config.toml
num_hidden_layers = 21
hidden_size = 192
num_attention_heads = 2
num_key_value_heads = 2
head_dim = 96
intermediate_size = 768
vocab_size = 1647
hidden_act = "relu"
norm = "layernorm"
norm_place = "pre"
norm_eps = 1e-05
positions = "learned+rope"
rope_theta = 10000.0
rope_fraction = 1.0
qk_norm = false
attn_scale = 0.102
bias = "all"
tie_word_embeddings = true
parallel_block = false
init = "normal"
init_std_qkv = 0.0361
init_std_o = 0.00558
init_std_up = 0.0361
init_std_down = 0.00278
optimizer = "muon_variant"
learning_rate = 0.0133
lr_mult_qkv = 0.5
lr_mult_o = 3.0
lr_mult_down = 3.0
beta1 = 0.95
lr_head = 0.0037
max_grad_norm = 1.0
warmup_steps = 200
schedule = "wsd"
decay_fraction = 0.63
decay_shape = "linear"
final_lr_fraction = 0.0
batch_tokens = [16384, 32768, 65536]
max_seq_len = 1024
doc_mask = false
z_loss = 0.0001
train_tokens = 305200000
max_steps = 9631
dataset = "wikipedia_en"
MLP neurons of a small language model. Each row is named by its layer, matrix (up: input weights) and neuron, and shows model dimensions 64-191. Each number is 200 + 40 x the weight over its row's rms, rounded and kept within 0 to 999.
After each neuron's rows, "fires on" lists the tokens most often at its 100 highest values on Wikipedia text that the model never trained on. A number after a token or word is its count.

L2.up182,265,261,141,183,134,158,221,286,192,230,182,146,141,147,156,246,218,218,159,289,220,161,202,181,208,172,184,169,235,177,163,150,234,223,188,169,181,208,173,164,245,150,190,188,266,190,200,246,221,196,193,253,206,227,175,253,176,172,242,163,212,220,147,157,67,208,221,242,174,246,263,170,239,249,115,263,164,233,186,164,152,208,206,132,179,148,244,112,169,217,226,235,191,244,161,218,165,200,149,248,174,224,225,238,191,223,196,200,249,149,177,238,253,261,211,222,219,165,187,218,207,190,173,280,265,171,168,220
fires on: " Gr" 37, " gr" 34, " Mc" 21, "gr" 4

L8.up713,132,207,218,129,225,242,168,168,215,259,191,266,260,152,285,220,192,237,179,173,165,197,147,189,217,142,223,152,200,277,243,178,206,195,124,197,236,200,209,242,218,166,177,146,173,228,218,203,182,261,271,142,224,205,242,129,220,219,200,195,206,221,169,178,186,106,176,185,130,234,185,117,183,263,163,192,174,309,200,186,206,201,166,200,189,249,200,184,190,220,83,225,231,167,201,204,228,194,228,297,142,178,229,196,209,167,180,243,227,211,181,297,179,222,180,258,154,133,229,198,222,196,199,161,102,141,244,160
fires on: "us" 32, "s" 12, "k" 12, "od" 8, "i" 7, "ks" 5

L13.up366,253,149,305,255,161,194,185,232,175,145,201,252,206,206,259,178,200,263,160,268,172,221,238,211,105,160,164,157,264,292,153,240,251,227,265,213,183,217,141,259,227,159,296,154,228,191,244,235,155,174,180,288,217,211,201,149,235,194,178,173,141,177,194,161,154,145,196,228,276,166,192,161,192,282,206,159,200,200,209,169,218,149,175,220,209,161,244,225,206,281,142,227,186,223,152,152,214,170,230,209,154,286,220,132,242,206,145,209,243,203,145,181,187,198,116,169,169,214,175,187,247,240,169,251,146,160,157,243
fires on: "5" 20, "6" 14, "4" 11, "7" 10, "8" 9, "1" 8

L9.up267,172,161,234,177,167,235,235,214,203,206,228,192,212,233,227,118,179,245,290,153,96,213,249,187,212,212,201,197,230,195,210,196,248,272,177,156,173,172,216,154,245,173,140,186,229,208,266,233,129,203,176,161,155,265,187,187,210,179,182,165,245,182,145,182,196,150,173,251,198,188,152,138,168,147,224,215,114,260,131,238,204,178,205,289,226,292,228,180,203,248,210,194,190,256,100,290,223,195,242,195,175,196,189,187,170,149,170,191,194,218,222,197,233,191,235,142,227,262,200,191,72,200,190,209,196,199,192,168
fires on: "ed" 37, " released" 9, "ated" 7, "it" 6, " held" 5

L3.up764,172,221,199,195,216,183,143,155,96,152,144,174,174,181,209,107,301,202,233,128,184,189,180,152,245,163,153,266,280,140,213,229,158,253,199,210,194,186,158,211,166,211,172,219,224,152,255,172,169,226,182,252,140,196,146,174,178,147,174,131,277,150,209,164,208,228,176,142,261,126,260,193,182,156,222,239,181,173,128,241,246,249,219,208,200,237,298,252,240,222,191,198,176,193,92,202,225,230,195,221,157,216,229,181,177,192,212,191,207,207,200,180,264,148,224,200,274,272,270,154,226,167,221,207,169,186,205,193
fires on: "ated" 32, "ed" 28, "eded" 7, "cted" 7, "ited" 7

L10.up410,253,206,210,207,230,145,225,185,218,188,123,239,160,223,170,237,188,163,190,232,155,223,73,218,268,234,155,227,153,193,213,219,274,222,106,155,177,207,256,190,179,231,230,213,249,174,222,249,220,247,161,170,227,239,145,195,216,169,190,254,194,231,245,158,190,211,213,171,196,177,216,183,145,239,267,114,132,241,213,248,225,228,209,171,181,157,189,222,218,191,217,201,189,213,228,230,251,90,208,233,261,228,162,186,260,234,209,231,237,145,248,189,263,212,206,190,225,229,224,196,237,203,202,226,184,235,240,237
fires on: " of" 35, "r" 7, "ok" 7, "ed" 4

L7.up227,252,187,100,201,197,186,190,172,180,266,186,272,156,165,206,105,225,142,190,140,223,251,221,204,264,232,223,129,230,182,224,189,215,230,276,145,283,197,226,213,141,130,189,222,184,275,161,201,207,203,126,207,168,204,232,256,214,159,191,242,185,182,193,189,130,210,190,195,210,120,230,162,190,206,184,202,281,191,188,217,250,145,218,219,80,239,262,254,268,259,153,150,206,177,195,217,196,209,179,186,258,225,177,200,199,295,248,162,263,187,281,142,237,194,200,215,164,177,204,195,232,158,190,221,267,197,159,191
fires on: "id" 13, "ed" 11, "erv" 11, "l" 10, "red" 8, "ided" 7

L13.up359,150,233,270,227,227,194,177,142,193,157,250,218,145,204,174,219,280,209,191,254,292,160,157,180,184,241,177,228,270,223,214,204,222,154,299,252,307,185,200,204,235,271,193,168,204,122,227,219,192,149,184,237,200,164,203,234,236,218,165,238,163,151,158,183,190,198,191,149,206,221,198,179,241,205,207,194,157,218,228,153,237,200,220,204,121,273,195,202,194,152,194,260,181,160,192,221,217,225,199,206,198,252,172,81,251,201,232,147,224,277,167,208,280,270,101,227,184,143,259,159,155,148,198,190,176,206,171,258
fires on: "z" 18, "iss" 11, "v" 10, "as" 9, "is" 9, "/" 6

L8.up188,217,146,241,238,182,187,162,196,121,246,223,145,226,220,154,195,135,202,283,197,225,186,194,205,183,237,147,194,201,190,292,290,185,150,143,262,214,207,152,167,218,190,268,260,225,274,149,150,192,290,257,140,219,205,254,227,166,129,190,214,208,204,249,237,216,207,193,284,154,239,182,244,173,182,171,207,205,197,223,215,182,226,224,183,250,209,223,229,255,204,205,274,150,225,200,148,202,174,237,184,179,188,188,231,169,211,187,177,188,195,140,201,220,188,188,261,250,181,190,233,111,181,121,153,262,217,183,211
fires on: "." 95

L7.up709,149,185,211,180,198,233,181,195,140,108,184,242,274,222,236,243,203,190,214,200,183,191,198,167,210,197,211,171,165,170,153,216,226,176,224,257,197,220,212,195,183,187,161,176,177,231,273,172,197,256,179,176,207,171,248,146,167,183,223,214,256,173,157,148,252,94,232,167,173,200,270,266,184,202,175,226,228,187,233,252,234,226,116,96,235,180,158,193,184,187,163,252,201,165,198,191,204,250,202,165,178,257,212,222,182,184,184,209,192,243,172,245,229,198,200,283,254,179,232,261,183,145,311,168,197,112,232,244
fires on: "id" 14, "ther" 14, "ary" 8, " of" 8, "ist" 7

L8.up212,198,139,215,111,196,154,247,196,223,253,211,223,156,262,181,176,178,177,106,150,177,153,138,183,262,231,179,202,178,147,174,251,246,206,185,123,236,205,196,195,250,203,207,145,226,195,209,195,204,187,251,283,241,142,182,179,167,208,202,239,209,209,215,226,206,246,201,178,233,181,225,198,205,236,239,202,204,238,196,228,266,141,271,137,199,198,176,225,195,238,175,181,127,238,191,214,261,216,152,195,142,243,150,206,261,137,265,229,218,252,172,241,215,154,175,214,182,219,184,206,248,210,176,286,150,223,146,209
fires on: "r" 18, "t" 16, "ar" 8, "ro" 7, "a" 5

L18.up385,180,143,197,154,182,153,191,263,220,217,202,241,240,317,205,305,94,180,207,209,164,209,248,199,155,189,251,230,215,198,309,165,251,186,202,180,199,212,169,186,216,226,179,269,165,210,269,220,183,109,204,205,169,206,178,216,186,185,243,202,189,209,173,186,117,222,287,194,142,136,195,176,251,182,180,122,158,206,228,138,179,170,202,199,228,164,232,216,208,186,245,242,212,231,210,119,167,230,223,195,253,201,118,231,170,156,182,172,235,225,141,159,167,232,192,149,174,273,178,209,166,173,167,236,222,184,184,192
fires on: " M" 28, " Mar" 23, "1" 13, " Me" 7, " He" 6, "2" 4

L2.up711,227,327,182,190,211,239,97,123,185,234,143,144,160,209,209,227,212,144,251,211,194,159,203,214,109,255,154,245,187,223,210,272,265,155,279,240,69,232,179,196,194,277,143,209,201,141,228,234,211,257,170,176,231,219,277,258,219,233,186,164,215,180,190,241,210,224,120,175,194,150,250,278,266,174,207,198,178,194,184,279,185,182,163,243,224,172,202,174,188,200,168,233,193,198,229,192,235,204,178,202,148,102,242,171,198,207,172,185,207,145,205,208,216,244,210,199,239,196,216,176,239,218,238,180,141,108,213,158
fires on: "\n" 29, ".\n\n" 24, " |\n\n" 16, " =\n\n" 12, ".\n" 8

L7.up272,242,204,266,200,132,272,226,243,183,159,172,273,216,231,170,163,226,229,193,262,137,208,222,199,255,199,175,141,281,223,207,209,180,294,180,187,169,195,167,213,227,234,207,178,225,204,216,253,186,162,188,235,177,227,170,149,283,120,129,92,239,234,160,226,134,137,175,164,211,206,225,219,223,200,183,208,198,251,88,164,167,246,224,217,230,220,196,190,194,360,188,201,252,170,158,208,193,196,267,220,223,211,209,213,196,231,159,143,209,190,221,172,161,142,298,217,230,184,174,228,216,162,160,185,175,203,100,176
fires on: "ed" 24, "ro" 13, "ated" 10, "ful" 7, "ous" 5, "arg" 5

L7.up255,215,145,253,233,171,137,215,237,192,205,236,256,150,159,168,225,171,181,218,224,256,202,166,183,231,218,204,214,273,193,272,140,224,224,119,133,210,99,281,201,243,275,170,143,152,210,229,208,183,197,172,193,140,149,162,227,215,91,170,179,153,223,234,148,222,247,274,243,239,189,182,238,217,280,294,137,161,132,237,214,252,228,190,206,246,198,167,239,170,175,205,204,237,207,149,238,183,170,187,277,200,192,205,248,173,132,214,177,212,193,213,242,205,168,226,217,231,239,204,253,220,251,202,132,183,175,227,211
fires on: " of" 56, "t" 11, " |" 10, "ar" 5, "st" 4, "ed" 4

L9.up658,186,196,124,188,250,267,142,240,216,201,156,192,276,160,185,218,123,226,188,159,159,122,204,249,153,245,187,143,137,212,178,204,204,207,203,240,236,196,245,132,158,288,205,152,205,201,238,128,212,172,142,174,268,266,120,265,229,133,178,188,258,192,218,235,178,109,230,174,196,190,191,234,234,237,114,226,233,165,133,135,193,224,191,200,221,229,213,241,209,236,187,222,186,125,108,228,239,256,232,257,209,202,223,214,202,239,202,270,216,190,294,214,242,173,208,208,136,243,300,168,157,151,195,207,162,234,270,151
fires on: "-" 37, "al" 8, "se" 7, "es" 7

L9.up646,183,237,174,185,249,186,165,152,204,164,195,232,224,239,203,204,182,104,239,199,253,213,171,167,146,260,190,193,222,204,283,284,204,239,236,136,191,176,240,223,206,188,182,130,189,303,200,168,252,186,124,180,189,219,242,226,223,266,148,240,214,193,218,216,247,211,178,145,195,211,203,237,203,156,168,167,174,217,198,184,218,187,189,161,192,139,218,243,221,226,157,284,154,238,272,235,192,240,245,155,207,178,163,261,274,213,157,113,185,165,202,207,170,141,253,150,262,253,236,149,219,233,194,195,251,233,157,197
fires on: "ed" 36, "ate" 14, "at" 11, "ie" 7, "ing" 6

L8.up163,249,153,129,280,220,195,178,188,213,206,127,122,229,197,173,192,181,213,233,137,284,247,205,151,166,167,195,249,165,186,202,213,206,194,170,210,205,164,154,192,243,242,216,79,192,219,186,128,198,155,158,229,249,147,136,169,268,149,169,206,168,264,158,161,185,259,239,251,162,256,248,248,146,222,210,202,193,195,266,179,171,225,202,213,174,232,225,199,166,217,180,176,188,266,231,240,199,254,170,252,252,208,155,254,242,183,192,116,128,193,196,147,186,188,251,186,157,213,137,158,172,215,179,184,195,132,249,138
fires on: "ly" 19, "an" 18, "ary" 12, "-" 12, "'" 10

L2.up524,202,225,118,166,167,206,122,145,204,269,190,185,178,150,195,214,170,188,180,198,190,218,223,193,212,226,144,218,217,181,314,137,164,162,270,228,188,158,229,258,257,213,148,178,226,136,234,252,191,153,162,159,197,193,274,255,184,210,187,178,236,148,181,188,187,201,212,116,252,200,241,195,180,167,185,130,186,192,214,184,178,159,187,204,233,113,212,187,101,236,281,220,188,216,217,145,206,227,201,218,204,177,210,172,177,169,291,140,209,162,186,219,241,255,224,284,146,143,205,224,228,238,158,231,168,82,207,170
fires on: " |\n\n" 39, " acc" 29, "==\n" 9, " ==\n" 5, ".\n\n" 4

L7.up241,211,197,216,230,242,181,205,263,170,218,237,230,189,200,135,203,205,138,176,148,176,179,101,169,238,244,208,204,169,125,147,248,235,158,182,102,212,171,212,147,242,241,237,158,259,175,222,222,265,265,143,212,197,270,212,141,202,156,224,238,171,215,176,192,221,255,156,218,215,183,170,195,165,168,173,197,204,200,153,206,311,165,163,180,228,216,223,149,140,156,134,175,137,186,148,183,139,190,144,301,103,207,238,188,180,225,248,266,245,195,153,199,172,146,146,197,178,217,205,232,221,236,187,159,228,196,269,148
fires on: "at" 26, " Th" 12, "ol" 9, "r" 9, "ar" 6

L8.up371,257,190,180,174,183,244,179,216,215,162,156,266,193,214,198,163,283,156,278,134,201,200,183,197,186,237,194,126,229,216,191,226,345,222,217,133,219,189,177,266,201,163,179,154,234,196,214,144,191,205,218,176,146,222,199,202,191,229,243,268,185,172,103,213,242,215,191,173,199,158,181,243,184,199,170,219,275,211,284,268,164,130,119,207,236,124,265,222,220,207,168,163,198,185,164,170,204,200,177,200,156,172,80,200,205,216,219,104,214,178,264,260,219,196,263,243,196,237,178,205,207,260,207,184,213,223,211,192
fires on: "ed" 20, "ided" 11, "ate" 10, "over" 6, "and" 6

L3.up231,279,227,226,215,247,148,226,145,138,189,133,168,228,218,287,178,159,227,205,181,208,215,278,265,232,201,213,203,258,197,138,211,213,220,178,215,273,157,185,145,162,174,218,179,233,208,222,124,166,180,180,157,118,173,197,150,147,201,150,208,183,224,195,234,256,197,215,242,162,136,208,252,151,201,138,127,222,214,151,138,250,187,211,217,231,271,272,145,184,230,146,192,195,214,145,148,173,238,224,174,244,194,167,211,235,191,204,239,249,190,240,198,164,241,258,164,182,192,238,183,221,102,247,173,242,154,187,103
fires on: ":" 27, "ence" 21, "our" 11

L9.up141,241,230,269,160,160,226,163,149,223,208,170,205,282,161,289,228,231,210,151,180,100,197,223,176,201,196,253,181,233,219,183,204,237,193,167,240,236,225,281,168,221,166,257,164,170,175,212,195,170,188,190,259,201,188,262,171,100,185,221,169,208,215,201,156,246,222,167,210,279,177,186,245,324,287,203,191,177,195,309,171,217,206,198,194,236,149,219,192,125,221,146,154,180,215,147,205,263,174,133,266,139,142,187,188,187,246,190,223,193,183,210,125,188,186,188,204,184,189,216,124,188,209,203,181,199,271,167,132
fires on: "i" 21, "a" 21, "m" 16, "le" 10, "I" 5

L5.up710,207,257,156,214,188,218,195,220,205,195,176,300,211,264,161,210,286,146,259,166,251,185,156,202,232,233,165,188,267,161,201,176,265,223,163,229,263,169,183,181,272,235,209,232,182,328,206,194,181,251,181,182,108,242,215,224,190,182,114,236,209,194,237,202,181,215,190,203,99,198,196,236,205,201,231,152,189,199,235,193,167,188,209,192,259,181,195,152,192,122,193,334,152,168,165,141,211,160,183,218,249,264,155,184,127,153,272,175,178,241,193,164,255,207,162,121,226,215,166,210,172,178,253,232,118,173,239,179
fires on: "ion" 18, "ir" 16, "ist" 12, "and" 8, "ank" 8, ":" 7

L9.up70,210,234,141,149,210,231,127,248,176,211,188,212,252,269,208,272,168,232,247,160,256,171,138,199,286,202,177,165,241,203,223,243,237,152,189,238,210,159,187,239,218,171,152,220,193,235,276,185,148,251,203,155,172,169,188,205,215,187,207,200,227,219,149,187,255,20,204,207,260,116,209,198,213,161,189,225,220,183,175,154,176,183,234,229,204,239,225,215,170,226,159,258,105,163,172,183,223,238,170,227,214,202,177,210,222,133,253,216,230,211,228,187,220,170,153,210,287,209,234,190,162,165,283,231,193,201,262,99
fires on: "al" 16, ":" 15, "es" 9, " of" 6, " be" 5, "ist" 5

L3.up667,179,202,195,223,289,239,179,243,180,154,178,174,235,201,295,210,185,186,203,250,210,299,195,223,162,236,267,215,231,295,142,221,209,294,179,186,311,169,235,184,124,163,214,98,153,150,145,123,214,225,200,186,150,171,182,148,181,196,188,166,217,165,123,213,268,240,205,213,172,255,179,223,205,165,163,207,247,182,176,216,271,248,182,184,197,253,167,168,212,222,185,165,254,219,165,245,154,242,243,238,193,229,40,243,223,212,189,232,198,237,189,238,214,125,291,181,216,185,198,246,205,168,241,158,233,204,203,165
fires on: "|" 40, "\n" 33, " |\n" 15, "on" 5, ":" 4

L3.up213,245,151,266,186,207,189,208,164,200,155,191,201,224,200,252,181,239,267,207,241,211,222,249,250,208,206,209,198,209,269,173,230,282,184,136,182,326,227,87,199,156,210,223,233,194,262,151,105,164,254,138,130,194,161,154,198,199,201,210,220,238,208,168,202,181,187,196,211,186,204,191,247,187,189,227,127,214,193,227,194,210,250,176,166,182,237,220,209,219,190,138,215,200,189,181,199,185,312,259,262,209,255,173,215,163,242,143,269,201,227,250,242,181,176,213,132,204,215,230,213,205,161,265,139,159,205,193,144
fires on: " /" 39, "ult" 17, " Total" 14, ")\n" 12, ":" 9, " record" 4

L18.up523,182,130,231,223,177,222,209,226,235,129,203,248,268,258,196,176,218,184,182,257,266,229,172,277,151,193,223,205,216,274,285,222,254,187,168,247,244,245,183,158,186,203,196,136,201,199,118,192,165,210,200,206,247,131,216,219,234,169,171,188,127,171,110,195,223,175,171,276,177,212,211,167,211,201,247,197,197,196,242,185,233,206,147,175,167,284,293,216,253,200,204,179,152,174,149,191,185,231,210,196,189,251,140,142,180,147,200,189,230,180,235,135,276,207,157,184,222,220,244,248,182,179,190,220,189,287,197,213
fires on: "z" 23, " S" 21, "s" 6, "-" 6, "as" 5, " Cal" 5

L9.up361,254,157,197,255,243,208,253,229,159,169,218,171,191,245,174,203,193,293,208,221,205,314,273,184,140,165,217,281,140,222,201,183,157,234,170,148,229,153,191,193,239,198,228,177,226,153,170,202,205,202,161,205,176,230,177,198,235,235,205,154,219,232,188,177,256,257,249,126,109,239,207,193,205,193,213,190,210,172,171,214,229,172,170,166,105,220,168,137,166,205,197,167,251,193,187,289,189,264,228,188,179,108,187,215,234,245,127,190,133,196,287,165,225,194,212,195,228,157,124,155,135,211,239,282,172,187,212,196
fires on: "i" 19, "'" 12, "l" 11, "re" 8, "-" 7

L2.up81,261,252,180,167,186,151,152,190,174,207,156,232,189,139,141,263,220,202,195,127,238,180,224,148,199,228,200,167,269,210,216,146,132,160,135,191,137,217,155,185,225,266,150,201,249,214,167,276,217,156,222,224,233,235,230,210,176,267,179,175,190,255,241,148,174,238,233,227,243,236,238,150,200,179,218,156,176,195,220,205,153,196,187,230,275,168,179,135,216,228,229,183,148,208,235,210,181,177,210,126,237,165,168,218,218,200,195,142,221,174,157,163,185,268,164,227,192,249,173,187,207,171,113,176,138,128,305,178
fires on: " |\n\n" 46, ".\n\n" 26, ")\n\n" 11, "===\n\n" 10

L7.up474,256,189,213,200,235,274,183,199,153,221,267,260,149,154,183,170,168,257,178,78,250,229,175,156,204,232,275,164,188,213,230,141,235,197,169,188,172,186,278,240,220,189,212,175,180,109,224,202,130,126,142,301,203,270,218,243,239,238,165,216,153,213,180,197,176,219,234,213,205,173,209,195,149,236,207,84,168,214,205,193,205,224,127,223,171,193,216,233,211,181,209,256,109,124,189,221,152,199,216,237,243,174,185,242,145,193,219,235,175,183,165,226,193,230,229,231,246,136,252,146,207,177,198,174,247,203,177,244
fires on: "ts" 21, " Ph" 13, "mp" 9, "ult" 7, "es" 5

L2.up312,252,194,162,236,147,163,257,194,194,263,202,207,141,227,249,273,181,200,215,229,227,236,224,115,190,191,213,205,238,243,167,168,272,190,175,231,221,204,227,194,175,205,166,224,240,127,209,250,278,150,194,250,217,215,206,225,245,186,196,178,240,189,201,206,171,168,229,232,194,174,200,157,173,197,218,211,204,186,208,147,136,183,190,138,171,161,210,164,171,160,148,244,209,199,227,170,193,193,259,249,259,124,176,233,206,126,270,191,240,189,235,184,195,224,179,240,209,181,159,158,174,212,151,194,216,267,139,206
fires on: "iv" 43, " gr" 26, "gr" 17, " reg" 14

L9.up265,105,246,223,228,156,215,207,242,270,196,141,156,178,285,252,203,223,153,177,291,192,179,192,182,271,191,185,235,177,105,230,182,161,227,219,260,190,219,181,234,244,264,183,213,113,245,239,151,204,254,178,175,200,233,211,162,194,232,273,251,188,76,184,211,256,183,194,191,247,256,205,123,144,174,291,252,159,121,173,265,151,167,181,136,207,224,160,281,198,166,234,95,224,161,214,163,191,195,226,236,147,188,262,198,248,224,149,243,212,236,179,196,233,256,223,192,137,212,214,202,166,236,193,200,234,255,189,206
fires on: " |" 68, "f" 18, " |\n" 5

L9.up44,242,162,270,163,257,248,223,245,173,201,234,203,209,161,174,191,158,210,179,149,257,149,169,180,242,185,196,216,171,211,208,149,198,266,204,283,207,149,148,163,215,166,253,200,153,255,112,190,184,184,210,186,202,212,238,105,158,135,191,192,180,174,182,189,176,313,186,169,211,252,219,168,197,216,253,220,174,219,211,223,137,183,228,175,171,227,318,234,213,206,223,256,208,224,162,173,218,156,283,124,156,248,137,160,168,186,300,190,241,181,175,209,186,159,164,221,167,263,188,227,213,251,162,135,175,279,294,237
fires on: "." 49, " |" 49

L18.up249,168,190,239,198,187,263,202,242,227,207,239,203,130,228,213,277,232,161,175,233,129,207,190,200,290,229,276,180,146,221,222,199,233,204,173,260,190,230,187,179,184,182,281,199,172,178,201,118,187,174,226,215,155,112,257,174,160,213,294,172,154,227,217,168,197,250,173,175,158,261,182,236,240,190,238,137,170,169,199,197,214,197,208,187,211,148,205,219,160,159,188,176,199,174,249,172,261,224,137,169,148,169,224,199,166,268,260,242,262,219,259,238,181,244,222,154,150,274,235,211,139,125,222,143,211,174,173,181
fires on: "a" 21, "le" 17, "se" 5, " Sm" 4, "sh" 4

L15.up111,115,227,203,221,218,245,194,160,218,236,151,261,252,155,173,151,109,194,130,161,204,195,137,130,213,195,199,246,143,329,196,199,247,283,209,195,213,209,212,229,191,247,204,168,167,154,151,250,147,173,251,145,168,229,150,157,232,228,211,192,211,279,172,215,212,190,205,172,169,262,168,177,190,281,158,139,189,242,183,229,145,195,242,213,171,210,210,194,238,194,265,200,189,287,246,182,209,274,214,203,167,151,206,206,186,154,185,243,225,242,235,256,230,246,159,255,168,216,243,274,205,124,236,119,143,230,217,217
fires on: "ad" 15, "ra" 9, "al" 8, "es" 8, "od" 7, "k" 6

L15.up644,213,187,158,242,146,181,81,208,219,272,247,168,236,206,207,206,213,137,177,268,211,189,176,243,217,259,145,172,268,120,241,233,172,190,168,280,239,165,135,267,290,276,186,220,171,232,201,206,197,189,248,241,188,247,173,139,116,174,132,208,215,222,255,256,205,196,133,214,126,233,216,239,239,195,207,198,169,189,207,261,228,203,182,234,192,185,167,196,206,216,224,221,271,205,215,196,232,224,278,264,146,113,207,100,223,159,179,194,247,192,190,249,226,211,197,220,181,168,161,191,104,213,178,160,226,241,171,217
fires on: "." 35, " |\n" 15, "ail" 5, " f" 4

L13.up304,275,141,247,244,215,196,151,175,228,187,246,163,234,228,152,209,196,174,188,156,226,225,220,136,256,236,185,160,232,161,252,215,190,244,233,225,216,147,229,91,110,264,258,210,199,237,187,204,197,164,240,167,194,232,253,196,156,152,160,215,181,166,180,224,202,149,239,208,192,241,138,168,159,262,178,212,265,243,222,197,122,226,190,168,228,201,144,254,196,168,182,241,214,201,236,213,161,204,131,199,135,207,285,159,198,197,213,188,166,150,194,162,114,176,114,216,274,151,169,229,168,215,186,136,257,187,229,51
fires on: "," 66, "." 18

L16.up95,215,104,212,212,276,234,186,210,200,248,240,249,171,267,198,165,176,118,191,246,231,189,190,201,183,210,208,163,192,256,192,181,151,219,166,192,208,178,189,190,212,169,165,146,140,164,226,219,230,149,223,206,204,163,199,225,160,279,242,256,185,186,181,188,203,170,189,115,172,81,245,187,270,274,221,151,220,196,246,216,244,177,201,128,203,145,208,162,258,209,186,167,218,207,191,181,267,182,180,231,137,218,200,168,141,189,219,175,249,156,215,195,198,250,169,236,222,184,241,221,195,140,197,168,185,216,186,242
fires on: " he" 22, " I" 20, " d" 14, " she" 8, " we" 6

L5.up7,219,261,246,185,233,223,199,191,201,271,184,196,165,271,242,220,184,195,225,217,232,160,251,220,254,205,208,248,182,188,189,187,234,181,251,211,234,169,169,186,171,163,201,207,187,215,224,175,216,198,199,111,150,148,149,169,195,214,136,181,260,233,223,177,263,204,194,105,164,139,177,193,280,168,108,211,133,180,174,139,186,204,201,196,143,234,237,119,163,222,111,283,190,213,127,177,220,257,165,148,198,190,121,233,170,191,204,263,247,233,235,231,189,199,193,192,202,202,218,174,239,186,171,162,201,199,218,201
fires on: "um" 16, "us" 15, "ig" 13, "k" 13, ":" 10, "or" 9

L8.up747,234,176,216,157,243,146,183,215,119,264,206,172,199,214,216,207,227,146,181,216,274,181,231,171,254,240,207,178,164,188,209,288,202,231,244,317,273,157,192,204,225,238,212,201,205,272,213,192,183,151,234,136,199,231,314,174,208,117,145,219,185,206,217,205,177,214,224,202,158,244,204,189,99,212,123,238,202,141,191,266,114,205,208,214,214,199,150,214,220,217,209,255,204,221,270,179,216,181,279,228,101,206,221,207,202,227,240,162,273,248,153,204,195,227,212,239,149,186,206,189,207,128,171,111,196,249,217,197
fires on: "." 92, "/" 6

L8.up99,231,208,204,190,187,212,255,221,186,210,213,243,182,210,202,227,274,189,208,182,199,224,148,167,112,252,238,212,232,233,141,298,172,128,170,206,193,174,175,187,257,197,178,149,268,179,270,224,217,252,273,261,249,213,275,178,173,230,192,217,164,234,264,143,146,124,165,203,222,170,201,153,161,210,188,159,192,136,209,206,244,204,165,196,177,229,262,199,243,222,164,209,115,202,176,234,193,145,232,220,234,184,183,176,151,180,208,217,268,188,212,187,159,221,111,104,192,235,160,250,197,212,232,167,215,239,186,322
fires on: "0" 43, "7" 7, "8" 6, "6" 6, "ch" 5, "ect" 5

L8.up448,251,197,196,187,196,224,164,261,260,212,168,272,174,203,265,209,188,253,226,191,259,231,169,240,126,209,219,194,223,289,237,188,163,235,139,127,227,175,209,201,221,287,196,219,172,192,224,166,160,128,225,262,224,231,180,153,201,238,207,183,245,222,212,218,196,213,256,260,196,143,201,183,162,210,168,173,109,273,191,136,174,219,202,245,193,149,147,202,136,316,219,293,186,191,264,214,179,191,163,212,268,188,241,153,128,224,194,233,135,189,234,135,232,267,161,260,194,155,150,242,136,160,162,182,233,207,191,213
fires on: " of" 27, "t" 16, "ts" 11, "s" 11, "l" 8, "es" 5

L7.up491,138,247,230,207,157,256,181,212,201,193,223,234,244,253,216,178,227,200,212,289,244,171,244,173,246,274,197,221,175,181,243,300,237,184,238,189,158,207,152,246,200,264,181,237,184,186,220,158,156,262,212,204,173,214,163,182,217,182,213,142,225,158,227,239,191,181,239,202,135,212,256,197,191,200,247,254,207,190,181,288,210,185,212,156,252,212,143,220,220,186,246,232,249,166,203,174,284,164,200,268,203,143,219,149,278,236,168,202,178,151,171,225,271,224,245,180,234,196,182,140,200,152,134,176,174,151,237,162
fires on: " |\n" 81, "\n" 12, ";\n" 6

L12.up703,144,212,263,180,226,228,223,231,198,184,198,135,227,260,236,258,265,180,269,258,195,146,212,167,117,182,230,259,251,239,202,198,223,143,191,193,229,212,244,196,251,167,182,215,225,192,221,213,151,105,258,139,214,252,281,197,233,262,174,175,115,290,175,224,80,220,240,130,221,161,272,219,185,259,179,234,188,239,187,158,208,187,220,192,216,190,232,189,121,215,248,208,292,214,199,173,243,195,232,215,137,193,167,121,205,221,194,223,211,196,176,181,197,282,191,157,143,227,161,184,170,176,170,202,170,243,216,254
fires on: "1" 23, "2" 20, "3" 15, "4" 6, "8" 6, "5" 5

L8.up646,181,252,177,161,188,135,217,151,209,172,241,131,224,154,211,175,244,180,200,222,169,180,180,142,293,247,216,251,206,213,244,157,153,183,182,182,245,125,257,161,244,245,167,203,243,167,231,211,175,177,147,209,248,170,237,238,238,199,249,135,178,169,240,166,135,310,271,237,161,165,223,215,195,213,165,156,223,221,169,175,182,272,206,191,117,184,190,242,192,260,228,148,214,149,227,172,199,202,136,250,270,234,221,152,229,245,222,235,144,245,165,179,181,238,165,160,224,250,159,163,212,287,205,164,180,233,223,217
fires on: "ur" 28, "iv" 14, "en" 10, "u" 8, "at" 7, "her" 5

L9.up589,149,232,154,171,255,181,226,249,186,148,284,161,141,230,212,177,241,207,220,157,266,188,206,204,203,240,215,190,210,189,206,148,242,155,171,123,178,185,236,78,252,218,192,201,160,183,170,207,173,223,214,206,285,241,179,242,227,189,233,178,169,250,250,159,124,226,286,245,211,265,202,176,256,204,170,153,239,185,199,198,246,172,125,176,196,195,236,216,157,201,189,153,234,245,200,207,237,206,173,232,175,169,158,176,186,208,201,228,206,277,168,158,141,197,94,174,197,182,245,133,185,144,269,241,192,209,244,154
fires on: "en" 28, "it" 11, "re" 6, " Sy" 6, " Democrat" 6, "ur" 5